From a checkpoint of a small transformer trained on Wikipedia: untied embeddings.
MLP neurons of a small language model. Each row is named by its layer, matrix (up: input weights) and neuron, and shows model dimensions 0-127. Each number is 500 + 25 x the weight over its row's rms, rounded and kept within 0 to 999. Numbers have three digits each.
After each neuron's rows is what it responds to, as a language model described it from the Wikipedia text at the highest values.

L6.up64:525525482458518475518476538498492503502492518525491505528472534502509472538506460490482525520457512509542474509478516471466504438502533501543521519489473508484517529498485507522486499505508486516482538468519501517495438526447461530508484501531514505478519494505497436506513518464507491538470499478501514505492494502508484534560491516459481483493490491481534460527502516527502538485515
Description: Mostly the closing digit of a split year plus comma (199|3, in 202|3,), also word pieces finishing split words (res|emb|le, Su|z|uki).

L2.up773:539496474507550505504465527448487536502503585499523475472454499475458506525487442463509487480508486477523518499512521512515482512485484546516512498457497508558514489510487496485517481468519511474488457521491500502515490506508489479519509485486494513499472470490515472502509535500479540507513503474485488487478498519479474495482540487526494501490497484496505500535513522484506504515505
Description: Word pieces that continue a word split after its first letter or syllable, such as A|merican, testim|ony, f|uel, M|ey|erbeer, also " (age".

L2.up303:516458515469511540476467498484490502504495496541526482508518471476448451537447446463529484497475489480524474522460541514437511502499453517456469527455494488503478473457484512530519495461509520513527475510507517502487475513448498496504502475523509461505507509496497514525541507492495511500473474471498473510518491543520475512485503524497460488519544496531477487499484510499539470542530
Description: Mainly the word Year as the first column header of wiki tables (| Year | Title), also Years in career lists, Total rows, and scattered word fragments like ract or ash.

L6.up721:553557511486514503518483517503494513493477460486479505501503510535473509460456513529516448573492542468551437522488488484478500485535500503484539493497494484533497496497502507498501499504491499477517505481510462503505509503517479511484478499511485462473540507542460447505499563487465504524509483518468486470505487540507518510507508514488501490477523503459505506522507551478519477504499
Description: Fires on wiki markup such as the Year column header in tables, == section headings and = list lines, and on split word-start pieces like w(inning), s(ituation), g(ive).

L2.up154:548512531524486524474497485516532481527502459534459528473519504494511486533520486505509471509536498474488501502487512499488488500516535524520480521468514504514475463442490502542468525483518515475457462500478516471473487495435468496469508501497500542485534524479494486541484469501475511512537480497513465530507513495520516524497486500501522472532522479512485478475523473527583495505484
Description: Byte pieces of non-Latin characters (Turkish İ, Kazakh, Chinese, Arabic) and mid-word fragments completing split words, such as em(ployees), B(oard), reg(ained).

L6.up391:475542509463501517479500506506511486479481524514513502541480490501497511536539500507497475494472504458474516489507454523482525501558522552499500530481534492524479510496500479498486466493481504492463437533497460518526456477491528491514505483498523530479497460446561522500501497497536511513508490483505488494484487501481459527506522500552512497534460533552525489492471498498519524500489
Description: Word pieces inside a longer word, often proper names or Latin-like terms, such as At(lantic), June(jo), gen(ome), ren(ew)ed; also stray whole words like down, end, list.

L3.up448:509521521496518542469500534499492537490495489468486520471479497457478469497478511520500464508512524464495539486505493512484551479513515513516517494490501485518459511467486512502476481471524496460475507466533470511494443553495534510529520471532514519493514510524452458527468528473503495514472465496488455497547449540514498489554511531536484522514526514512489498507468536486533473544520
Description: Hyphens joining two parts of a term or range, strongest in football scores (Vitesse 2-3 Ajax), also COVID-19, quarter-final, equals signs.

L2.up718:487496456543545490500497499507479495487499509467524544479518470475547475516513504487517490491519488468494531525510447493468501517511541500510490507497476522443532526497498524537495467455491487468460525539492465538526539493497482492571520486517471512515529450535505479515449513496450506499465467478510509438519471507513539466538502498513493509514459508515502448492515449469501501524489
Description: Inner word pieces of proper names and capitalized words, such as ag in Chicago or Nicaraguan, and in Vandenberg, pr in Spring or Cyprus; also last digits of years (196-7, 199-3).

L3.up287:528496449508510499499466510496412505475492492466488495482470468499489492492479472564518504496425481463478522483502480504457516522488523484493473482457510539513483483535509498467487508475569516483510507448516453536458452526472489523510522519475491483502454530494520480564500502519504476524493528475466495477482488504521502500467527496532461513487528550516476523513474503486511514496550
Description: Mid-word pieces of personal and place names, such as -erson in Henderson, Jefferson and -ian in Christian, and "also" after "He was" or "He" in biographies.

L3.up111:533444480488497516503519549476486514499492484495506496516470468503513482502496516496500488481522509498505493498508496426488491550514473512465511498501496466508490502505524482454513484498508483509531495515509458476519520509521467500509493447567494499532459475468522567487545508516542465485498485491466507484528532530541463468519533530491504499468498510496483534488480491475511490504497
Description: Mostly the second piece of split words, such as apan in Japanese, fore in Before, ome in become; also scattered common words like sign, album, would.

L3.up464:519520516518509542487491490497488462492462514491475515519480499553501510505495514547501506451519494512479485495518506486436496497530522537491563504495467505433529494532522500469494518505509531509518506519501536504506461507507530527500495453477507461521479496491485517497500495480494520502494530486515500455505473505478492501497465497512502458563528560477488466510460510514518503511549
Description: Fires on the token that completes a year, mostly the "s" of decades (1980s, 1960s) and final digits with commas (2019, 1996,); also completions of split words such as above, Round, candidate.

L6.up1018:513527466529518536485509517516460534494493522486486486514498477490480483534517484484542501501533529515503535491465493503508522496486545522480500485480512516503466479528469518475469500492475504463496552527528473522496465480500506487531522470464488480489410534482473503517466507479456517482499487538482496542520507465485502467478527549531496512459480494537482530513501474507511492527460
Description: Middle subword pieces inside a word already begun, mostly foreign names and places, such as Mar-se-ille, Mar-ie, Buc-ure-ști, execut-ive.